Weights of a small transformer language model.
Training: a variant of Adam for these matrices, 1032M tokens, 4392 steps.
MLP neurons of a small language model. Each row is named by its layer, matrix (down: output weights) and neuron, and shows model dimensions 480-543. Each number is 50 + 10 x the weight over its row's rms, rounded and kept within 0 to 99.
After each neuron's rows, "raises" lists the tokens whose logits its output raises most directly, leaving later layers aside.

L3.down2239:55 42 60 50 40 52 52 61 45 47 60 60 39 54 62 54 54 67 44 43 53 64 46 40 47 67 50 46 62 53 43 52 54 31 53 38 60 42 58 56 41 44 57 30 54 54 61 53 45 48 76 38 66 63 54 51 39 61 45 46 39 45 56 44
raises: "s===", "s ===", "rin", "s and ", "s to"

L3.down2246:35 57 65 54 46 42 50 65 79 58 62 44 50 50 32 54 38 57 46 45 45 63 57 19 34 56 48 48 53 58 33 44 53 40 45 56 29 76 40 56 24 47 47 60 52 49 33 54 69 55 57 44 51 50 54 46 59 39 48 62 31 62 53 60
raises: "za", "y and", "y.", "y of", "y,"

L3.down719:58 47 36 63 53 47 53 52 43 52 34 58 50 54 72 56 60 61 42 54 47 46 51 47 62 68 47 46 41 30 69 51 56 59 40 64 39 45 61 61 44 39 41 65 43 54 37 39 41 47 60 56 45 63 42 33 43 68 50 41 64 46 56 45
raises: "arily", "aries", "ary.", "ians.", "os,"

L3.down983:46 47 49 45 48 50 59 67 25 56 93 48 53 45 60 38 51 40 43 51 51 62 43 49 39 52 60 53 69 36 63 53 56 64 46 65 32 46 35 51 57 63 46 55 57 58 38 42 43 65 31 49 32 42 56 68 67 58 56 55 30 40 38 43
raises: "lem", "ram", "ath", "ret", "ree"

L3.down1844:49 41 35 39 38 52 63 54 59 55 52 48 45 50 54 45 41 60 42 47 63 53 44 44 61 41 47 40 62 46 42 49 40 45 55 36 65 55 64 52 55 66 37 31 65 59 61 60 75 44 39 49 52 58 49 59 48 66 60 51 55 45 59 52
raises: "we", "bl", "b", "bo", "gy"

L3.down149:43 38 32 50 55 55 62 57 53 50 54 59 59 63 41 46 56 70 18 69 61 40 50 49 46 37 51 63 57 36 34 55 46 47 57 61 51 50 41 50 72 65 50 50 56 54 59 44 36 62 44 35 45 56 45 62 44 37 50 43 56 53 63 66
raises: "ing with", "in'", "ing with the", "ing", "ing on"

L3.down2962:57 30 53 41 60 51 54 59 51 47 63 50 41 53 54 49 73 69 47 47 55 69 54 31 70 59 51 43 60 51 55 43 37 32 44 65 61 57 41 35 47 30 52 53 46 54 41 56 63 56 41 52 30 37 60 45 45 39 52 66 44 38 27 33
raises: "'s", "’s", "pt", "'s ", "'s C"

L3.down916:42 61 29 41 38 57 68 46 57 46 69 46 59 38 55 50 49 46 50 60 46 48 53 50 60 41 57 41 61 51 40 42 52 69 41 55 65 45 55 66 58 47 79 61 53 67 44 48 53 55 31 36 59 39 39 41 55 57 44 36 65 46 58 42
raises: "ucks", "imb", "ident", "ay", "ous"

L3.down1733:64 59 48 58 38 41 52 54 71 64 67 69 52 54 71 49 47 53 41 42 53 61 63 52 27 36 64 54 35 53 60 38 57 61 47 49 49 58 45 53 52 63 56 32 55 41 44 36 57 56 66 50 82 57 31 46 54 55 50 43 43 70 35 56
raises: "y and", "y.", "y,", "y's", "oir"

L3.down1408:66 62 55 57 54 49 44 73 52 47 45 46 53 77 59 51 62 61 67 58 43 65 55 55 60 44 61 42 30 58 59 55 42 62 32 71 64 46 58 61 40 30 34 45 31 38 52 65 42 59 66 44 46 56 54 45 66 51 57 62 35 61 41 50
raises: " own", " native", " original", " father", " daughter"